{
  "n_layer": 24,
  "n_kv_head": 2,
  "d_mlp": 512,
  "norm_place": "pre",
  "positions": "rope",
  "rope_fraction": 1.0,
  "bias": "none",
  "init": "normal",
  "optimizer": "muon_variant",
  "decay_fraction": 0.703,
  "final_lr_fraction": 0.02,
  "batch_tokens": 262144,
  "train_tokens": 1042000000
}
MLP neurons of a small language model. Each row is named by its layer, matrix (gate and up: input weights; down: output weights) and neuron, and shows model dimensions 0-255. Each number is 128 + 24 x the weight over its row's rms, rounded and kept within 0 to 255. Numbers have three digits each. A neuron's up and down rows have the sign that makes its largest values positive.
After each neuron's rows, "fires after" lists the tokens most often just before its 100 highest values on Wikipedia text that the model never trained on.

L3.gate19:150123111129105120130112134132142165138072118123153142141141134135134137110107119134110147157095131132115118074150146129146167165162156159115130128106126133120115044139125132083141081129124116142135135130125140113156083127092121103062099085146093127098172142156053115139129108101120125134130138165140148159102114140104081129120102132093150150115130106125114107163113106163121150137132110128129151066153120177121117103140155104095102091126115124152150138143104138113134167135147114145113123130119117145143165119138132152126139143149142133127116110109119162114156158117141133163123161174152100138158109113096106124124082171075088117150141134127143163109147144131116141139143160152151162098110150140177146112102103140173113120145144119124162115078143167123149048130146152
L3.up19:150078107138097146112120135109114117106149127145163111175143169106115118117135135169098120105148093097136115116108130112122168168146101193084170102162123146100090075111104122096116149127132116116130129187123089106141121125079112127143100111096155087138138077158124113139165052113087136105156127119119105148148144126135186092151164140122130144090156093139112121154158148130117166115134135111123122112111157170140147080120112119160115115130130115125124115092134124085117167093135114128134110116126137131100101137111137133108107171148132118154083106123168133142131099114132103126132111132106102156153117174097149111155139152108131114163144132110143127064124138123141148128094121119066140144100146133126106081111112147125117130180136119111142165111148120099114116122142147
L3.down19:102120196114132151098117134129164134100111113130133116126158182146110123128122161110134149134129086148161129118085126118104124083108106174185155121160141124116153128112100140143128134141113169177103140159124133138112123103155134159124144113133074126089109101166101154112126147093146141094138137140129076096142106111132103140120140103110122150092124120101140142128169090124106104139136124163177108150187123137156117110144144176110147138108172137096138105142114141114115115144139140111121123126104105167122085094115162141127135116107116117140125142108140110147146111148071162101112151120141091160112108093120158170128139138152147155130097121136147154150113143115145177113162142091118158168105113092098147133175130166125102169093158121153130146125091114143116191160114164
fires after: " L", " H", "om", " Le", "m", "ie"

L6.gate418:136122127163159183107126128121170100139087156082145180119177148138136134110129132111110108102127099157118129133177110098127114114103107085124129146149118089132138106124083157164107109129147108098130154137146077135090163150080078101162159149107126111120164104154123108137149158160080123159144103136133124090149128137135120140142136140093186092133079088125162134106114105120123136162139112106168146128131124140135149093103136130121160091094117132088131147118080099140152099125130123084113133114114106131140150123131173104118110089124138125145157141110164092142170166177096171094148127097114144112100151094140147148101134164105093182141127143158116145091092141142150122145163150095116120152105142118146143113147103126127145119117147108150137106133128096130142117141118115
L6.up418:163116152143171137105137169141121124128113105139174147158125105070142087127120153128066151137138127130125138123124101111167132120098154147144139124132106143143093108130170129126093128116141139088086134150109112141154130142153062074132125113114110095118099135117154086114106137139133125122163109117163137141151145173169143100144074134109118076131121115097111146125185151124146167117170122067132133145139138103157126117127136074104136130117151141143171128105142119146148069157149149068140137138138120096125120132094142138157105166170142136113122109104103123109139129131149129119118115123211124087140125106107126156156160127153125053131156135118127109119126146138171131150143114105135143149158147130145147129142127120107112120132120088171118122102135104114145131136139189
L6.down418:140128098146115104119109129146120127142128084134169112129152138086106142112146123097135114138134126128163126111194130110156085106124107164135125088111115128115163111089119090095161127092177151168089133109093125129110082139140152119156151095140165114137143104099126125115131113154110101140142139133122135072118147132145130110151121052135064135198097148124093131142138141144127136137154089128136143114108115125113167123109168117132131101100124112152102119145097152140121132054156123174091118109135137146149147151145156165089117156148141157121118087147100122118098136141121111141110123136088137076105122131122136123106088068157168092095151130139099115159141129116128145174133136165119137127110138178150162114129122134142122107127145144106098127118162146087164127149128154
fires after: " c", " to", "ill", "ount", " l", "ast"

L3.gate44:161111107135169098099145124144182121144149124090145102099137128136116168096111123098091105100111171139151124143130171098138119141167140081123127101140090160136080137153098080143078140169153092120145087107107145126107158138115175122169134135134138151125177109126113138114130115104121111121115134083112095173049125143106146112143145137151125171131154162112138097122118159122153111111106114153179126100083161108125147158130103137126105124131110146092137143142122122121139125092120104133120188142154116109126111144150164158133137102136110142136119124127135117107080169143111145155149108127091126148152118140099124143111127143159077119122165160114125106121143084097109115157117151143079118164145106114142148149126151146129143102123136093125099120083139074113148131094097128
L3.up44:097132096153074161119122147161151161135121128094094145112141098107107140124121142091093166119115127105104130160130114132118144120107150098168153133155116151137155096105103153140112142147161123116165131095113093137132133147084127130149116119151145136183146078191113122098103140100138169134072166139119100138117146121176107162143158119128132135154092125158119107099150122140137136124108160086137143130150138188139127203098103094118138126138097139128128080116165170148137160143123095147132089183147095139148124156125144103092142109167149169134151130111093114158128125142139118159114122138140159096152122119145132135134078142161147069088132137104135121154116103127143097163129165141144105132119119133112089104130138177130136161134133136122114101131156163122151126129097150
L3.down44:121129123157143087105121127143185117124109114117147138124100127158107151109115115164107121078126156135089111103124141142156109122136108131109105150106128146158142098112154142096148124124119105141149118113091117119109166136140125118156110137124132142152155135168118136165168133129163109171066142074160129088108145154130113135124189144127115118144132125115149118140134175169110113142102100120132097109104093126166171111114138144131151122133122162164125156086089127158161125105118111122150153136140126159169062142094107135152149129116083089104138141136125099104093172126156123135089157146111149108142135111093110125143102116122133129130103170116140161173114126129152166138112121150148077141099123224115072185134136146137166134131105108117137103146108139107137151154128138
fires after: " R", "oc", "C", "ater", "B", "c"

L3.gate97:118106145126113138101137144133142079139108118070115135154143170114135128075102134133174146141084101115128149135113142136139143141110163148100127121098150123120129121116114041101070128135157144159163125151130117115129131101101087119131098165109112127156114134143117113098126061107130092151091126081129113120085105112117107159138151147151103163133132125129127113137116165120128081134140102119130152109141076130109116114130128125145132114157143142155172122125076123100101120118169168140121159145098141119162092118119121129157106150157133102151169139140132141086112141101138133143155119135131113106162083097101126131156103140149101154182142093086155104136137124097165176156114148157110094116140100160100111114150094113131139115148096133139074135130107122133131059151139143
L3.up97:102116163122108145130139103136103118119159128109082170147123157139118123123138132159158150134122096118128142104147128120163149140070101157111121130105146097118114120135134090182126140151111115159123102130106091107147135168118121120106118124125093103119131057192154139181178141108113086120135097063114145126136124135121127099146118152108125138114109126124133132125122177171105113132113114096095082109129171123072120108122124145102102129091091140135155077124143101100145116154159163164157170108073147095124171147088150150125129150169145138187094140114136147101097170131137141134134146121105140191151125093090140123122115117128137123121120124089115150118174132133160168113133103127134098149097145169097141109130114137162138123154135123127167120120125133125117128131123135
L3.down97:134142137150134119079161137103147080156134142132137164154142114122139155089107103134164121183107157129139139146075160106151163094097114131146144122122100131148097110161085154126116137175107151132108113153155108108118124130122129151072138102115132156174112129098129114114133101136116143132138132159120069132141142104122081149191164132148112161105108126129141138142132134155102148140108125139077134152108152114163179144149145143083173134126180120155115115141137092119131097137121115065117130116105117113130126116071142123128108165145111087140171123148094159136097143138136156154133131112100083148154112098093170113133144103114154137116132141119125132158086138125173128123105109150136118135110112166165120072145104098112098113131111127124157138133109126192096127118151144
fires after: " H", " L", " h", "H", " |"

L3.gate433:136138130111137122128125161134141089120146129110116083099143123151143154122129127123139093133146175121163124097166148079133130122082122136138110173127146113152116136085095136106125188133117121138110107103135139117150163150111118181154135103130125134086171157150120110175126157161059102141152109098160164078139159158135121103167142129127190116102151115132123124094114161168120158094123071066143141111160129115142111127122117117143093112123145102134134118109151151126141086136123157182117125088152089063134152097117154116115140154110148133139119124127093142130096071117102134138117100159132117132102143135148122134127144144111107123118135119141137158118079136111117122060124128092101133136112140115103118144137164120147158110128135084134119122102112151155136170126073126
L3.up433:127159124130173135111127170112177122118138137125111178093096135123073133122152139110106144162154122110150115186130133143133128153128093146132137132166127159115108159111095146105108141105099154102192113115156142097123096124113088157176132142122145106150164123119118157149137143119132089149110124134109124103152166129133087100171110157109134153139132112154149133166117142143153097127171119119122129137119159170160126124102128110091147142142138118137127124147118163141188175066124105174120115112119163134149149140130170094129111083097118145132160086116134109118156110110114164072170108147156126133120113099141081134117128077099151110151091145139103136163120116133105136124148115112155140119139161131070129075083148127097135134156142120153161108109141148106156135126137120
L3.down433:125119126137118138146144090154135060143141116133105117100119154123136152139150142150132154128110127172156130062077128161144086128121120152130115131081102089154127171118142123181164122113139111138081105150110122176121175131113111137146110149143114148141150137125135156155118089150139126117131092169156116122108112128116144139155142175134119132139090091133138134114111093135169103113143115134175113142174124135132052111110118138175126156137136138126164138137140100133141140120098153112119126146123128139121048134137101106150143144128128122135107145087100098142122144078128136136108110126111174105161150141123144138094151109098107109163109112122082144109128161120120123119124142124102112132140180191121088105155108117092098156160108161095128143132098153134091142170140086
fires after: " C", "oc", " ac", " c", "c", " H"

L5.gate71:117141107134157154089117098122106141146110131152113162122138111146118073134120070164094104171131079166128144136115158184111095130100115137110135095144075123139145126151118153087153116107125127122139130100134127114100120147149107108130100090079157117080120103081098114156117177105119125125144107160117140094131122134143122126188090092134149088111061119140146120109179108112085095158130136095100126120111110132105106131123123103113102084103119070120162117163145156127110118121137143105131079167177136123148153132158109138152134205165139141136121122125105138118121111140124122137144146113137143119116129098152135157138121131121132092140135133169116099121117151121147100134119180151140136127138171154152116150132179111126092129094112135103115139135174158139154110132134127
L5.up71:093109115120119149095140118133115131169110121148170166132136158113164099084164088145120106125105114128130128105106146108124131120124140085151119139123139086122095118128079115123103135090168144101152144125156145066107117134129096107084084104125130127120115125108151153112102185138082178164151110136082114123132149192139140152151106138191173117140045115161149122116144137100130116133103109124133109120082116125115129121147114110102119105131130126126149137110138111137165073122146118136142131170102100125146129139140110135137150092129120167147121119125122134100144121140128109166173156128173143110113142113118141155130149100110174143135172152114116067109128111110142088154096166140133103140140154117079128091170159139137096095133133138140118149097136166102118115117126141
L5.down71:136150131128149152113147152189131147137095111102097174072148136105162110114137118091110132130133125133115120075160150152117110145116139119139133134144142075136156113155151087133142100095138088119080178088100121131134117126095094118144122135096118142121157120133095156121139156152149119127161143127095127118131160206165134163129148084075164117129074151152121172119183143119101141082156130126136132120117114134085175086151188147107114092106135128163116123134120090135122133082131099129143147127114168147109130152143134126157113123149142116119141107099137122112127150072155108112188113134120107094127112140159097095096130151129161131125106130167107141121099131113140151145095142147119104141085120114137158156081126142124135152113150136169115163136134135112124130123132127
fires after: " c", " to", " reg", "ill", "ther", " the"

L6.gate439:117168099132144113119117122098204080131160121106135150163131153095167144111131120170128135132174123122095160148155120105142120166132094124157173137154108138107126143155100103151126114150088128111119106127181120133130150098129065146126172125120134136111145122126126123165118133130117122129156107168124142095132100099113111152129096125110147137127122112088085143101126090101119114112107122150123116100131103098166125128141096155124134160113132162154093193142146120138157141093100133125116117086142132140159115131134143127141075091125155152135141116108151133095107165104106150101139118101163098131134133121115134109106119097149137144161131101088136103150092196127142160190117101117119111137111121162057119079101142096101132106136123083140107136114124106127186121130117113
L6.up439:129165112134126109108147089143115155155128122096128135107144121125137110090119110145111125153124114102122095126120160090161092137121124150105096134116111129151112133136121118135129147129159178128141093137146150069158167155170107144116093145097124123120107088114149155138104114139150134141125126146105150153136111132138115142154102120160098106109150102097136179072120129166150092146141112109149121129171154117133092134125090098093076077137143099112107170119103140140150117159174111133124124126142137065103141106140163154104161105198167123111168115142072163096103128124107149129141128146135111120079125143096150084096137083111123100082139130088111134153122147106152134098128126150137128090123145130164126106140135175162157119116163084127140128106161116149177141136133147
L6.down439:122183104098145079140116146104093085137144138164105138124116088139138163125120132131155136133111125105202106159131120134123132178120160110130175116149143115098104111139109142118117156119120157145156149172110152149129133135145156130121155111097146132108098159123151135139179085118124135113095110120103112127141116158096143128104117130096148166130150194128132159145124096134093122141146110118159097148204108150167147131122131133159139113164119082159096142136140106104113118153131105107094134096144128124128095119128106128118105144070130132125101144119104164113111100096117115099127122125105149117140113161142137124129141120092167151135140129067126156172105079102142128095153111115148142140139135097167168117148122181118106145096130164087125164108081128180112140119102135
fires after: " H", "it", " c", "us", "ill", " s"

L7.gate144:086136126130107117144099142135158104154123146131128122127119149094132122136177088130143173132113097113118119120123116111118095132110084101131102067112116110150100096151136127132124104138119132107138117058158104086093146110099113107144111099128118132118125117120128137152151143134126098152129153129136117128127138171151135138131153121089153135176061165110122154106096127099063150126130097098136162135159118178145135118161134141157094123096139120086128084142124075126133121097137155118128121122162148115161109065106128158117137134115175116147112097106070126130142088168139148152105130143174196160155127130100105137153112138149087125156126143173130135117150157103115169110124137180151103167108133145102120103161152132120124133163147160155120129109134123097143094129127146
L7.up144:112149111120115151157112138143179143142144127131150113147133138087166139092171099135123156106118138109124074121131133117082123120121133065133097102158085127120116103182169130164152084118127107103109105122124128100100136126101132110101121160160102104128150094124141112152170140136110124153112135159137134120112174146114103141131146115089120113184098153126153158130155148105151164150143108125123159134142108164137163128102112104136114180117103125110135113099148117112152130090149145107090104078182101137169144105154099131140151121130175112139133094126098104110091092162155140139122129125143142141163118115142140107123110146125149096162144117195079122080123126139098129124109125136169088155124168120100141095133116138111099109160178117184107152105144135138124112138109153
L7.down144:095149149085132153197103166181139129162151133132112155130142105084145124106134120141123112136136098093175121129143148115103091112127138111100127083150083173153135132166136119115103117087120145135146144136152099118152121099142121131137100118116092153097140138112161143131145147140140157187141156146134138104143102153118148119161136100119122143183096114119134150113182146097104149106126140120105124148109129137110157118114147146152100189133181096129133132161121142115090126104109117102138155151108166110141128163136142104125124115140175160100166085089107087057098118134170130155112109106135149112147099102139128125093112091124144116158149135137121108129132086089119128116099101132076132121130144078147155104129126157115109106122123100151113136135174107137163134157120102
fires after: " T", " c", " to", "ill", "oc", " the"